config.yaml
n_head: 6
bias: "all"
extras: ["capped logits"]
init_std_down: 0.0
MLP neurons of a small language model. Each row is named by its layer, matrix (up: input weights) and neuron, and shows model dimensions 64-191. Each number is 128 + 24 x the weight over its row's rms, rounded and kept within 0 to 255. Numbers have three digits each.
After each neuron's rows, "fires in" lists the words (lower case) most often at its 100 highest values on Wikipedia text that the model never trained on. A number after a token or word is its count.

L2.up92:128166131077121108120103124134138118102178121135145072129121114132145095143146142128143163101167125120121123102176119132125090117118163136121163147136172176191138107134135143051136096137137115123098124168113111164144109118117119104159121110116114128111157107118170075114185100128105132140066115132134118097158162143140138110119119121119129097100121080118098140124114120117156104152142
fires in: "as" 51, "than" 5

L2.up594:131136139180112098147165123107076079153141132115118060095110134116091125116125117094129174063140141133138109110139155159109125081131121134120098123110156104099108102139166125125143145143141152083121101135093120146080110115151125125131093150130122181148101129161145049168161158118153046136151131137114124144121141124119137126128169120123142130110116134107122123109116116124135106145161
fires in: "made" 21, "make" 11, "of" 11, "represented" 7, "led" 7

L2.up545:094134141118097147129106129127146096154165129114165122110129176109171140115089123129145115130115141093114109141084137154138104108193124166138092122096192088136141113136168100112128103145155085099141189092140131136146088160141137097131099121129137127153146109102138095131124138118133115106170121130108123121126147096114127157136148171127104158102127108120133106113113138127203109116128
fires in: "city" 14, "county" 13, "rovers" 7, "united" 7, "town" 6, "rangers" 6

L2.up1007:120129129127115105104118093128142109131109104121172085093121092140118136144133125126129090120097137144156209143131142114144080116091091141187127140146150098125148133105129172081150063141127147102137125084087138096131118103115145140145111138143095117140161128154120142159088141127124096109141141133106125104126121126120136121140144120119116146065115108096134100119135133162139138112128
fires in: "of" 74, "us" 14, "states" 9

L4.up998:136134127118155139127115102135144141155098174125107155122088091140101130126202094140138104121120127101145141138115132149138130139134132166129158126160141122118147107149152129157089109100142124111141123162143117126155138104110125115152148129092135102133111122115164120126096117128174089099115136134152088126082098137091134119111140121137140143084125151158161129122104099132114125093133
fires in: "only" 31, "first" 13, "well" 9, "just" 7, "much" 6

L2.up129:122149107096138160121146121121148114106186075125161124157112157090131161111131122184121152091195110146117155118116160107105123174101122103120131146123146100163101086117164135125133138167132105135135086112120150168125144095087107111111118133127126165134138140124141152126111124113094114129090130138108090113116170138126166146114115114124131146149121157124112168105132120129099124137113
fires in: "by" 23, "that" 23, "because" 11, "ce" 6, "than" 5, "under" 4

L2.up412:139162122076122142109181129136166151079122138132133105096109150114151111135103162128077177107183108128141141162174135133123116176136106137143106152084130170137156098132166136137120073151114112112163125140137110147113111141096081135107137113120108153113146116090144107115120183151107141128152148135117146133115166148107141118098148139173111152122135110132116147094118101110112151144198
fires in: "one" 27, "part" 22, "main" 16, "based" 7, "per" 5

L2.up1050:151134137105164095158164136165195135120164145136188169139105134133124154102156131133109125148166140162129167136107162087109090149131168142101145112128124083162132129133151116092122116147144092120147103111090159158139140127064169139135154129155099114134150139152146162159141136105106096123182145174114111117151140103132160139118119126138128168097131092113097101146135158127123133102118
fires in: "april" 31, "september" 22, "february" 14, "october" 7, "january" 7, "november" 5

L6.up760:098107126130104148117148084169171096180114096123139131113099118121115112130099134127121111148120141103119109142139151122125110131105095090123138118147088120146158111131140094094103111130086174123148099193121149105106174129122098146081127150143104098147144118104183127136111109134188098115117122108101122101146091125153088104110161131149144138117171161129136153097164157110108112147090
fires in: "al" 38, "website" 9, "world" 7, "www" 4, "les" 4

L6.up700:124131113056098136132118150131168161136086115136149156120133146128122088103107082141132186126050149137121135132113133124123106130119134169175108146119142141162104120127104141099073101126126155110112099143149164118123174093149120126105133124130110126104103119155110157081109151112134124125135133114123139118123118139096108112125161136102137117117148105136146182103094107112153170111134
fires in: "an" 49, "as" 23, "w" 6

L2.up268:146111115131102154099150114078115127127131135104127119096083120103118116114122139162134157108105146112137097172159132122135113120138125129110126147147144081137153113116191153099118138137135134121154135127146139161123116160127110135136134167117153142156158091119135087145085121175140156085102145112145113152148117120139129169118139096143100118110125129088145104112107102162147146166121
fires in: "that" 22, "life" 9, "law" 8, "again" 7, "which" 7

L2.up1179:142130101117161094128160128122139094123208157128096148107118113085140118130092168150135168100140129122168115119131134152128121184129156115139120114128146109129115121122110154124152109118169168106139163118109143112162096124131126156166119123108133175130084124124160082104103136162136117111108143124105153144153113141139128158126088150133130141132093107106130092111120105119148068127132
fires in: "that" 66, "which" 29

L6.up841:168124129106140133123114120086088136097161096142122144127158101134139128153121162109122145133160149131123111112143099104125169102107165089127134136113120145099126119123096081141154148121133136128129113128127121150105112110164131167115117125187134128118109120075120124136155151113139027107126117130115130153152116138128134123103117147101195113130086174103125140122123138117120150155089
fires in: "a" 56, "average" 13, "week" 4, "half" 4, "century" 4

L2.up693:117130107115157119100191099110185138127144106109104089160105169123150171141064112128129157124146148159127149134152159111114109103124140145125132140120156125121152131110131141107127125181177097140136095165097111140126129148118137097119125110124100198160117080110120124193158132131131140105131154116099089123121180150069151151107124128125130149103117152126160126084121098121118119110180
fires in: "only" 55

L7.up919:133127135125129110138147088160120112063145106126150164129118156140092114073158109153105124105139136147139141124141140148100142148141089127147128110122123110163094109125124123114137084143155125086147115121159095135163125080156106100105152098128128125121136144125143084140083140119097138139076133081137140081099138159081106116135163150149125146139109148119111102120144138150153121060114
fires in: "an" 70, "earth" 4

L2.up433:119083135121122094124159123111151120135136163108151146125084159149188149113083106066122109132108140098154078149082131126127082155194111109135110127132151101123133109159125097127121109105172087108118121130121161152150140150149144145100126137139142137183164105113122174103139109145129121084145156155091117120140157115125171175148128129119090140124148127142130101175097124100146115120110
fires in: "a" 45, "s" 9, "united" 7, "city" 5

L4.up1145:121158129116114137089128165086117086118170113118115074108125117091101128127141137151111162151111133187166161086118174145128119117120089137100119125105136135153140215179127127207132101101130156084092159119163127110154113181141150153176117125153119145137128107112151125128156151136116134119117124116117110151113114133143097108132097131070116119108136129150136111129127164111123162108086
fires in: "league" 26, "much" 12, "first" 7, "championship" 6, "division" 4

L6.up1105:131137122185095130130158117192151143114119096133089108152098125141083109139119100135075143102145142120090151119131121131156095095138160133130146103108154131170160106113097126106117104096108118105131148123104151150112100098113103120160117124161128106125127123108156121143141168124123162125140134191118083129190146144118128186132120141132081149147134143102119128111136107106071109126129
fires in: "one" 80

L4.up212:155132126080161146143123079180112141081087129135122166135140162133107147122088132154130121052136117114149133138130147094142129123148123113144162125119112175090110144123131124104121105152109101131142173172084141150132152093138113125117118125122072109122139151059132157109118088099121189127175132124134139149107157096144120121103116110123102101117126134111138120096111132134137149134140
fires in: "which" 58, "where" 7, "from" 5, "the" 4

L2.up625:150127138136139159110139139074163128136090147145088133154101135107118139108128126106155149150165113128112107099147153101125098111175099163088137115132139187204108118141134150147072089196153146105159095091121122193121139147129142126109107152094104113160099114140101159131165098131086081147105125144113116112178129162195144119152152120126129110126138157118049112166131154153144106109121
fires in: "on" 40, "off" 9, "along" 8, "santa" 6, "upon" 5, "need" 4

L7.up1120:081122145128137143151114126092125156158163149139103121163102120120121134142130125105175154151114138106105129112133119156141147119175156163106093178151128104124143147153151143125131145168145087129088147148128145100121130157119174154112099134126122114142155122151089147091123085098149152068132132127153150169154138090108141098129121087154138115079118114134146098086141129155117112108095
fires in: "most" 24, "which" 15, "more" 8, "time" 7

L7.up1336:135149132110145132116139100112167135151130124119154114125120150147110140150133109096094160096126148161082074161154150128121163120116135143122107127130086125173109138144092164140105114118134124158134127134130122143142144099184185079084162130134157112114074090108168127140159088128106104107148127129125138132115119129113109136116109138158098130117121139145089157144120116130056107140087
fires in: "a" 65, "an" 6

L4.up100:089125125172158122124156135084105123089137171100139095145136138130103163148137122173104125136135194128133121127133167115166133138141143138080131120127137128141137108132130118112157136113141138118117122158097164138157157146119128168150135131106117104136101119136152080115151103150121120123099136167111130141086103152082105122116111102100075138124081118156105152179124123143119170162108
fires in: "which" 39, "that" 17, "has" 5, "were" 4, "from" 4

L4.up1392:108118125166084189135085091111114123128131099141116117135122141113143143147068117129122151136101141145127145146169086119128125148175098097140141121127133122131123164090145117111098089124129130117166134153148115146124090115166163114116121134131150120116146158135094121117139100106160137148142124081129172158131128112134071131093148118113089110164110130120120068117116162144135144135187
fires in: "when" 18, "who" 8, "m" 7, "by" 7, "population" 6, "where" 6

L6.up508:164126123104130110113123148089138109117189088130107182109168114150111121169115110121076125063143085157143152130133160114111108154093100137106136150132141128143173114132098129090092119139131107181127099103167095127092110115137128092128125144140128158119154161121151152140118144130148132125133122139137113148149159144120080120157153123159156103102152121137100128097136099107133076175090
fires in: "and" 84, "but" 4

L7.up803:105111133152155091102110174103186094120150112108134131117101181083126167136138113116105159161143104131119120097118115121131152135151132178146109141124132112148139141137121128103172116178146136141110154135156108144150159084135144136118141173100151123108134151129117140123171141137087121096069131144133105126112117108156127192119123151118122128132142148191125138125115137164116092097116
fires in: "of" 51, "among" 9, "an" 8, "the" 7, "a" 5

L6.up1492:092121129133119133141126082064136151123121127119130150145113118142124163188135081134150154166126142139112110141117162131151139112128111165102097125101122108163106184123149083138131110123114107124129131129149119164121124159131131100131138191125083117128114087146175097080048074139134099141121136108112093154141148095122135114168123096118105125101148157160114140102134152137125158171134
fires in: "as" 69, "total" 8, "time" 7, "average" 6

L2.up491:162091129076133156138152101146124140135122151109166160144096131113128141072091158141135127153116111156088187152117159152122070127150169111146149115117161130144094103168165076116113136182114124154140112110158121131138113129152125158117109178102152131158098095114126122153098151139126098098147123115099139098121144106145149133144135191142116149106140143131113109146099154115148157105117
fires in: "april" 19, "november" 18, "may" 12, "august" 4, "september" 4

L4.up154:131120125145119137146150180153127143125130152149111157130094113117098148138070148112157124152110130118120153149156113128110131144124142171099108132096123096145116128124170119178146128130135139162154123119133169134126121117113141131119125130089168078125108157115096107114101116121114142132172129139132163131134080096116083112164171152139112116108133154108118132090129125113100132155127
fires in: "when" 30, "where" 23, "as" 5, "who" 4

L4.up649:141154127127133123122132126161130153107087141139127139110136161159164156132149117165060123155134121125124139119107118086112122103113144112115142115126119145125106101163099134164098114139119145131128134175138063149138184130109107104155112127181142116102149098118122115119115132116077150110117117121135172134123148160139136144100141142114114140111126144114112106140129124116131159076146
fires in: "as" 17, "what" 13, "most" 12, "any" 6, "how" 6, "climate" 5

L7.up790:118109131141157100088211120146115143136119150138076116156133141129107084122092153111121145151105098099096140106127101148145100096160174152139109108161110129145138137116094121126154168104127140133097119111126102112137147103114148139146095105122076114090155098143161114128134115092125138116128132158136124119136139154124141134080104137131122138130132134130163066105135105110139178125181
fires in: "an" 22, "world" 14, "april" 10, "february" 6

L2.up876:138088104164101091111115091121112107157108104117083083098125121055147178141123131137135200154170100127150141116117154145166083166124175127128103126118130121126134117058124129120150137148099123103099144106151115116129136159149139130143107128098141157130126129120151103156147099142138127081081136132150070124115120119122100114148119135144107109097107110150127144114129110134142099124091
fires in: "it" 27, "men" 16, "that" 14, "again" 6, "women" 5, "europe" 5

L2.up869:155107120129112126150155140168157097137128132109118126168121111113115143115137164143140171155147130121153164130123150062117121099143128159100120138125143072187155115143147103117114095146121137103144114105113133124121151153123102183101154150147162107165092133124124175136137131153146066132145135128077072118169150112111138174122110175143087189128143141126112105095098175118125132121116
fires in: "on" 39, "april" 10, "off" 9, "out" 4, "failed" 4

L7.up349:114105128144111134169091121130142120153141148109117137093117100106122127128102163163105123131153141093107106129137148115115132162100157131130142093153129178116185082104147138137121129152122144093117104103142111130172119151080112146162119149111146132116145133141116070126133191153127135115155135071169124131176135095122159117098139121128173183112122116115127148133137188111154114120140
fires in: "as" 78, "climate" 4

L2.up479:114133133110156122099115140154125099077158151099134122119144137164126120113133122134129104086150102170125142149151143068108101139120101125103163137087181149138128099183116150124086095113148139169102122160092139125128131107129110085168129133096095143120095121111104145112156136113148145099091140149139113139129124149130168108126134162137121106122096097152126151145128102120155130141160
fires in: "became" 24, "it" 19, "as" 13, "such" 10, "now" 5

L2.up1467:129119117106139133137136113154166141131145135126148117161117132122165125136127139107156142134104122142091136142131121147110122136150114130168095111148158127115135124110134097106120133150157102089120116125101120101156139100161166173133098135099128149104103077101124086117120155106165136129122127159150125096174176159113136152165121155125107125125119145097170135135162130144160067120189
fires in: "m" 24, "it" 22, "men" 7, "metres" 5, "date" 4

L4.up629:130166122129095118154135155114102091119158110149152135071170122143122131121132146134124124131110104126099127110170115155144126140143138131119138129096145137108123148156143116102169113105132134131163151116128137137115173125080171135128161141124155092104089133145132125103118111120159109197142137092103113178122128086145145114093139158120150155133152150182144154135144114110128125132138
fires in: "which" 37, "the" 12, "when" 7, "km" 6, "m" 5, "from" 4

L7.up1177:099114135183156093131151129157097120121107169137132155118108161137137117124102109126086118137101106107138080114139138120158108129127156091168135133139138080113162143135104097081129135150154107094123128149086150107113132099115091156130141128113093091118154130078089132100115081090110135084124125109105132135138128129122161087165075134135161181128134117186110116156123151114152156109116
fires in: "an" 39, "turnout" 7, "report" 4

L2.up1468:134089126110116099132143140111191154111119153121148110154112133101150117132085154134154100110153138115185148124138129118103107169157121131167130153084156144147142112135130159109108091137131138108105100110108131079135124098130158168143163111140124155151112077121109099140111122164142117109135137104085107123120219185110114179136116114119122128160127125092131082066144113115114128113191
fires in: "a" 61, "only" 7, "top" 5

L7.up1156:136153129142125147149111089114154130115077108141180139124117100154138135108100133172108121134152138122143124149146109146146116118106132148099120121116104162137147073107123157142111162174115139112120139146105136150167084080083162148084108100149134130093164146132119182151159116169109149093157122122150118144150109123155127132089147153136170179126144104149136148158129127101129103118115
fires in: "as" 65

L7.up508:110153114106154140157094200088147130093138145117137130115139197152128138090160134111158134104092112106149155135095095105070117153110126119111159125115143095111150128097117138135166115127169119179110104109182152166136136132109124065114153115139080108090097121118130093113121117117141118140137132089134107111146120121112122132103111120112123094123112132092108107088113094136174127151123
fires in: "as" 72, "and" 5

L4.up760:122133123123125137096143120137154138107144106147172152072123124111123124099125114116153109122113126092151091109126136116111119170133136122122155129108137131114114132111148118118095122134122142147133127125134129159094154086132156136080122125140067127115093166097112134103110155140097092126172118104128129131148115095161097107110160155100103124122126163106160110152148134129138126137112
fires in: "where" 14, "which" 13, "when" 11, "most" 4, "wrote" 4, "that" 4

L4.up109:080096128133115130062120144129117075071124115117129093136138088083118105095120134088146097093126175109160120111134154190123128136118133156076114134107125131135115081160147129130096108174136125125150082152146129130128166125140165106152144124167134100114142140137126160133130116113161113136138123075085131090140147106145131179130109101121135122128146177084135122112111154123108116123153
fires in: "as" 25, "he" 23, "so" 19, "most" 7, "she" 7

L7.up737:138073125110108128135162105125120128130145136143137139097118162136111132136109095136137102070143129104115125137089178165127110151169115188119122137115151105098129163120103109099118124120105106152068148163154086121102146141101136146100151111147124093145145139181119085186178139122098187168164126165136125124113106110119160175063118141130144127118111112134109144100151132115145085144156
fires in: "as" 29, "it" 12, "film" 10, "way" 8, "seats" 6, "species" 4

L6.up1184:146135110089122167126143185137124126142184140136162109152146191138120142074113142089186123116134117129110113131126159130102116122094125095133174155157147118095114136137097173113121125115097125135109099204138112116151111123127108129135107136084127142102123137187153131172077113126095147185121125094132101147119117145131102093117126126153152119074120121165139123126169115129154090123100
fires in: "well" 24, "just" 17, "not" 17, "question" 4

L2.up771:120178120078155087129148131089139131120142139139125150139116128141147121146126164083167145100148123172144110150126143090163113151167080128156093109118145161131079119135146159144109112126154153082136158187140115138143093158193079130117131149148107126105067141103134148145106150154132098122100139147131144148162146168135173161138132093165119148147103084118108113116115098146120092111152
fires in: "part" 36, "one" 22, "live" 5, "am" 5

L4.up1472:117117133102075113096091157118139104115119184102155136163116113115103156082184153111188080141140107157164118140094155164096132119110125130098160133136131070150180110138176131110108155157153120122135141144131080100150147146149115140139157128124141121103139109130138134149106120168123103144126134137136147108166119111145117083110129132146120136121113128123134133174116134160112141073144
fires in: "he" 36, "well" 14, "she" 4

L6.up1120:126135124138145134092127167106158133133129111107120154105135132122093107102111123128139137109164144140131133134098098095132111152089072126142139124163133115134101120121152084134157119110132109115141121124210198122138098091148153119106159122178122100132147124111145124120141145141120135153128141154119121145118113177133114129135127107116124124112124141175151140101142112128163144141140
fires in: "and" 68, "or" 12, "were" 9

L2.up777:140134118155108122106121126119098115136140169132131105143106111133090171103170146115140132097138127097131116153124171127074125133100099142151107156118133085129111110129124133139120117130133141120101114132083157096116119096111152155131139178122108185128121144137102133126079172128071140127147170144122144134140099115148139179133111124166135170104077156106112116088121158119150120122127
fires in: "made" 39, "make" 16, "gave" 7, "help" 6, "making" 5

L2.up668:129121132128164123131105128158174133129162119152124129121150100133167123110131152112112146150136128092106117125140129094096123108116101181104147120134130100160133108124143103166122090132119116085121108126150123163114139131123096091077122141134101146145154134101074124109121144160148116105114143122123164116110162100103139136126129150136105107108098148148123125159108143110154108134182
fires in: "university" 13, "college" 11, "stadium" 11, "home" 7, "school" 6, "hall" 6

L7.up745:162165139120136142111148140155131159138096132134119103154124111147104122112159132119143110143123150163115155125154127122074138127087173139128109145131104152151076114148120127095103091118082108140088135140106097110151171123078153153136129169106159096073143168124133077115116129141093129151121122097114140129113129148130154110124160116120138121115185133124125125135139088108129128153150
fires in: "as" 51, "and" 17, "form" 4

L6.up72:111116139161155148129146101130106131140133170134126161149145123106139114106115132131132124142130129107182168182103159109122120125089119150146136149169116095126083187164111098191167121138133107120117128122163130123129107151122100125100157157105116171096114129118148142155114110099116113113142142137124143101137143134120112155168135072077132120109160153148132142122088145125128151075133
fires in: "one" 28, "as" 14, "part" 8, "protein" 5, "phytocerum" 4

L2.up1057:123126123148106170124168086155113156109126123130171114082148113124121128109164154138064144161121138095130135134106119076123112105114099151095143121112143087122097122143107128099123085152112148103081110104131152154143134106119102130107114144093108125184132154106115096128132122135133094147154127153112188124104165120131119121124150150151150098122104174137107140159159115140172138084189
fires in: "stadium" 12, "airport" 12, "school" 11, "station" 9, "hall" 6, "mosque" 5

L2.up976:138095165076148145114143114123142100129111079138146100113085101115136137092095098146104184072155127132183126125114149164121120126116103119167157150140130140103111146128136108087089128137094121122138083106130129188133104080147091126116141146101133118159146110113119105153154135177113102121114144144141090087143154167171186128154102145147106145091157109123085092122141161134092096154133
fires in: "to" 54, "by" 17, "for" 14

L2.up832:143138133122134096167127131189149113137103145144091140144115099117088121094178138119143128101125098093130173124198149080123084111137144128100125094121138179124142100141110124135166145119165167138112114168116132100133100113147109112102140127116113131099125123124096129116127142107095106134117131132087153142199171140127162150148133119148097092144106126115091144103122123101115115140176
fires in: "first" 40, "aniruddha" 9, "only" 7, "an" 5

L4.up395:138141123123133159133123110187175116143115096108148120148131109110140132132176096151155127102134121112134113140138124139136125141121156119104146130151148184151085140119136122113158113118122110147132109090131151116163174129139130137147122142156144198108105153167143169110088119126148090166145136130147103142128100128104113151108113147163135113078168104119154112090135130091130083098078
fires in: "which" 49, "km" 5, "the" 5, "that" 5, "when" 4

L6.up54:128101134126084150149127100133154132104136130113136109119108163118145122132099116115126123145146148132085113132090152157151044102122141090163142109104127166121190130146104144130114113118130117143132113167148108136134131077120128156139149156103154115131165145123093128157124098118134154106115138116126101119129136128128119140148135119163116147127119104118121130090115111121172166144078
fires in: "de" 27, "al" 12, "they" 11, "website" 8, "it" 7, "pld" 6

L4.up210:119127127171138110132158154090104106080132156118122130111148129152147135100163115139136160178109157184128108103165113123114127130099124178115147124138125127147165109137107127088193096162123135117117112130148130147173170101132139156072147122159111136128130192134126113115122149105099091131142126129163146122098141089171138128124151140085143135129100157097138101156151097127136138093108
fires in: "which" 64, "the" 11, "from" 4, "where" 4, "that" 4

L2.up1284:152117087113162149171135153115175148111116117163138122154123123102114096134119126133119145139138136126139088096082122161128075105132060124129122128093111131153098135149189132153086153175107135152125117130148157122130099130125117145117143177112126151140104122101112143109126140128124098084111110138139178143143096125146176175091090134164168083140124145118087111135128095157158128101164
fires in: "home" 21, "place" 15, "building" 11, "house" 5, "residence" 4, "land" 4

L4.up613:119143124096132072174162117133136140102143142120124120116127093151121116103164120119106117173153131173158113152168159121138119151120147141095127124108119089104152148197134120102122154107126133126131133123170153102166113168103079181137117138110130149144111144168179126112149160106152122173092135140108147133129119141140191130135108139183115135092161149146154090116160166084118094090133
fires in: "which" 34, "court" 10, "the" 9, "review" 8, "that" 8, "december" 5

L7.up1022:140123143102105089064097092142115149099154108135127134123096181139121090118164101104104108119179122121110124146105137122104095108078093113129138125161143155128128122135117086140129101105125127059098094101159125105127129149146145136123139118133129140115109149154152160123133129090143118097175121132122182107081124150121136133111131113163116145144103113142117128101151133101086132078113
fires in: "an" 55, "aniruddha" 11

L2.up534:142161097091173163109164100174116132103130107138142103132151111116131132092106153114139101115154085159166136161119152105130136145097106115117151135099171111167137110157136110137178088104125116115084125111129194139048135122123130081136119109127079100092124091136134144122141140110125140122133131148112105102136130121112139163094118130148128114101138137123134131137091105116146122106178
fires in: "while" 22, "part" 12, "be" 7, "although" 5, "one" 5, "without" 4

L7.up183:089141126126123132115115126094113097109107150136110121117176108132118122149124103121142152138113154126104150108139104112123100125089156163065094152185140093134104126113131102157118103097132124094172119076103148108158130121145113099104161112143105164127074130120138125108133143110124164167112123093155156162137151120110146134120118110149086154109165101100124135135154104136135148189147
fires in: "as" 40, "at" 20

L2.up1270:148141134117161124156113106159148104113142114164119155139167107150091173109163131130112141122176137126154117129143116101128093130142170136155156158116121134164144122147144130123154119112150149151127112121150148116099129153137119145138146167102144117140135128152084160136110123109157119101080143134142103087163093139188100181185129166153112117098138097091137103143136196176140132096112
fires in: "for" 24, "but" 15, "there" 9, "however" 9, "of" 8, "and" 7

L2.up299:111147127139155095103147149116121134113141131145090098096126115129159103170113107155109146102156158137147102155121135132113108150138133076153126132108165098091133147109157172125107118129139128105089095122135132122099146124134115206156113149105152142136114095141131067108147112127094150103137139185142148079128132163153141138163105143151135131120116106101148119081121103127146107135177
fires in: "it" 60, "votes" 9, "seats" 5

L2.up751:114148096153128101104107155152124135137137139115133151136094166122128147127145119137106120156092132130122098167101117165126091123130106161143087111083100119121140148114127203100071137133153119136119127145159127143159102126148125162101134148117142140195097109127115095131088154156119127123159173146159154148109135106141148127108131151182124156127119117148142154116140108116149129152146
fires in: "football" 24, "league" 10, "baseball" 7, "year" 6, "regular" 4

L2.up696:141147118076157157154132089126150123122173130115158105123106097099103103121154150110141181114135113148141147140174163126138109111137140150128131138113124142120127108133125131146152123153112124149145093128070144107078129110141110112155162120112151110127160110130153098146116179120134132145086130121158123171114107113143129145109086119145148119139117157071109122132135138106151135093173
fires in: "new" 27, "while" 20, "though" 10, "however" 7, "but" 5, "although" 4

L2.up1230:128078111097120097097149117136164101099113150146113106136104133118160113134100152111110117142079131115158101134118132165104092161148142081124144150105205182106136115140146113105071072102149117137142142188097106122176093154118185186141135114134142113142140070117105120128149126158130169102121151116114110128176135153102152147133134140139102107133124096138106114102133121120138104092178
fires in: "a" 57, "f" 4

L2.up288:106113115108104099103118141111112044078156127135129134129090133094150142165125117094114159119150159140122158127151144129089109153145109142128130156111180135129134110083123166105117097124157117145122134163100118142136146136110168132139119101114118153095115077169121089126139096118076181109112154130136102140144159161133161155126156125120102127124101163146147138097126154098120112147134
fires in: "as" 79

L2.up1121:139131138120179149137156147141132130118118099155132116094101066129131120130119099135148128100142097165128146142136146094118094092111091115138162134126152151144099132153136120142159143104167139151124119182096155101094137167143117130112161103145149138130128169142088147123115150109114070128081161094106162145148156160111113109168095116138157148145081124102102120092106139110126156132130
fires in: "most" 41, "s" 15, "first" 10, "known" 9, "only" 6

L6.up1515:146102124095157140123153175117122127141108102101138160129126154150151149126102141119113196126121145145106096150121140089154050102134082093175132122136156147128123107121109117089149129139155103116114146110176104128109117123136138143118094118109105100132112120114156102161115179148110086113153124173115115144117126115124151134219141132117121144145123145154140100125107121139139102090110
fires in: "an" 26, "american" 10, "part" 9, "to" 8, "world" 5, "professional" 4

L2.up677:151138111120117147117142148115145141097126103129129126121104117140106100139155178144146129103178115120142121131120166145146085136124138131106121078155116169152161141161139132141129103160127110110113134159105147132107137101141119156209134178105133105109136116105084084110134118139172090125108128125140140160129094117151106121178122113144131092141093133073133099093137119137143097158163
fires in: "may" 18, "c" 12, "february" 9, "however" 9, "held" 8, "but" 6

L4.up995:131131129142119125109130125118147120112146176127118139134155130108144134077131118077149182127123089135116118108146129179098134155151150162122120130078119124122130139132152132104077174101109125118113150170119130149142157137119114109080144123126142152124112091105107148143132136147114150132099117142142126126155156157103113145145117097160111180111115104146115187118113092123097153158155
fires in: "of" 55, "i" 7, "as" 5, "us" 5, "world" 4

L2.up743:112073118145135119144110115106128131119134119139132128119135111114123120096145128147118164132161085117124103166194135103102095124148154114120137133089103108121145112134114139109122160126131138193100095143119121132092113102082137148143142155089168167133138142137110121134145155087109129133107148123115144114178127162157125146155135119132116084126127148106120087153136141138122137109148
fires in: "however" 24, "a" 14, "does" 7, "gained" 6, "do" 5, "but" 5

L2.up1209:156097112150125099148127117118154092122143118155149113159121087139151104143119129104103127128096115100134153124133117140162124172134163114147106139121125160148119145139121142074110120123144095111115135104107118086154126140121169170132108127145129123099133098117097169126148145179138133105123133128113073134106122188157127173096103147101096142108135105116153101094113152165146144117117
fires in: "democratic" 19, "republican" 12, "us" 10, "state" 9, "states" 8

L6.up8:107104130110175140115146149147128130124083048122126114085127125171146109094155131155065146137136162094112113115125140136162145132145107135104139110138125171137131107150103091127111123138069155067107122129124128164161105127151145112114134121127113165136084160147097140109123127100164134129138128136146109125143172118148130138122133121156109168128096100099117125133142129064158129155088
fires in: "an" 22, "his" 11, "time" 8, "us" 6, "billboard" 5, "her" 5

L2.up1151:118118116095136100111170108138163116090119135114107097152122134119111121103080106138116173123196122094151124120120163118135108188159118117146132156128167148131122083141139150142090117158133061116126138120140139137131093119109140123106121119161116102168154082114123143138124132160126088120131127156106135138115186173136165169098121134160115149119136082099094117139133103155129103137155
fires in: "just" 21, "only" 14, "every" 12, "all" 10, "even" 10, "by" 8

L7.up857:112091126136109154117117172149110142141094135147145132134124118152139119125102157121170132132147098102157139144184127096114148126134131088132115117142112095157173090142117129145124110125141118130159141145157172136100113114100111134143102154188096142153191109117127137124074118137131121154151133174151138136105159148130098126142084100102095123161106166153154118148099181121123193083093
fires in: "a" 42, "one" 16, "each" 7, "college" 5

L7.up941:138154134147125167116161121154075145141133126141144120105140111138116111130128090133136188135076132132140162113131122097116107168080170137150144134119091152129111099139086096120143105161142125123107081109118133108099152156125163156089147115154127121126158135125190090091096119152104119126112138118107101146118117129109097155127107113129124129073130128122139172094136172126147156102130
fires in: "an" 56, "aniruddha" 11

L2.up1348:136129106140139133133119118153163087108144109124139076159101129095171127107090127141120129136121106105113172107118132087125143177102099100152144129146143156167141131160120119156099106141142060128133118151103129181114105073124095085112136122106077114119144074096140109130123121166147143137106129126095115096184149149125152120134086163120120109142161151129134143159140129152119094112137
fires in: "at" 34, "by" 13, "while" 8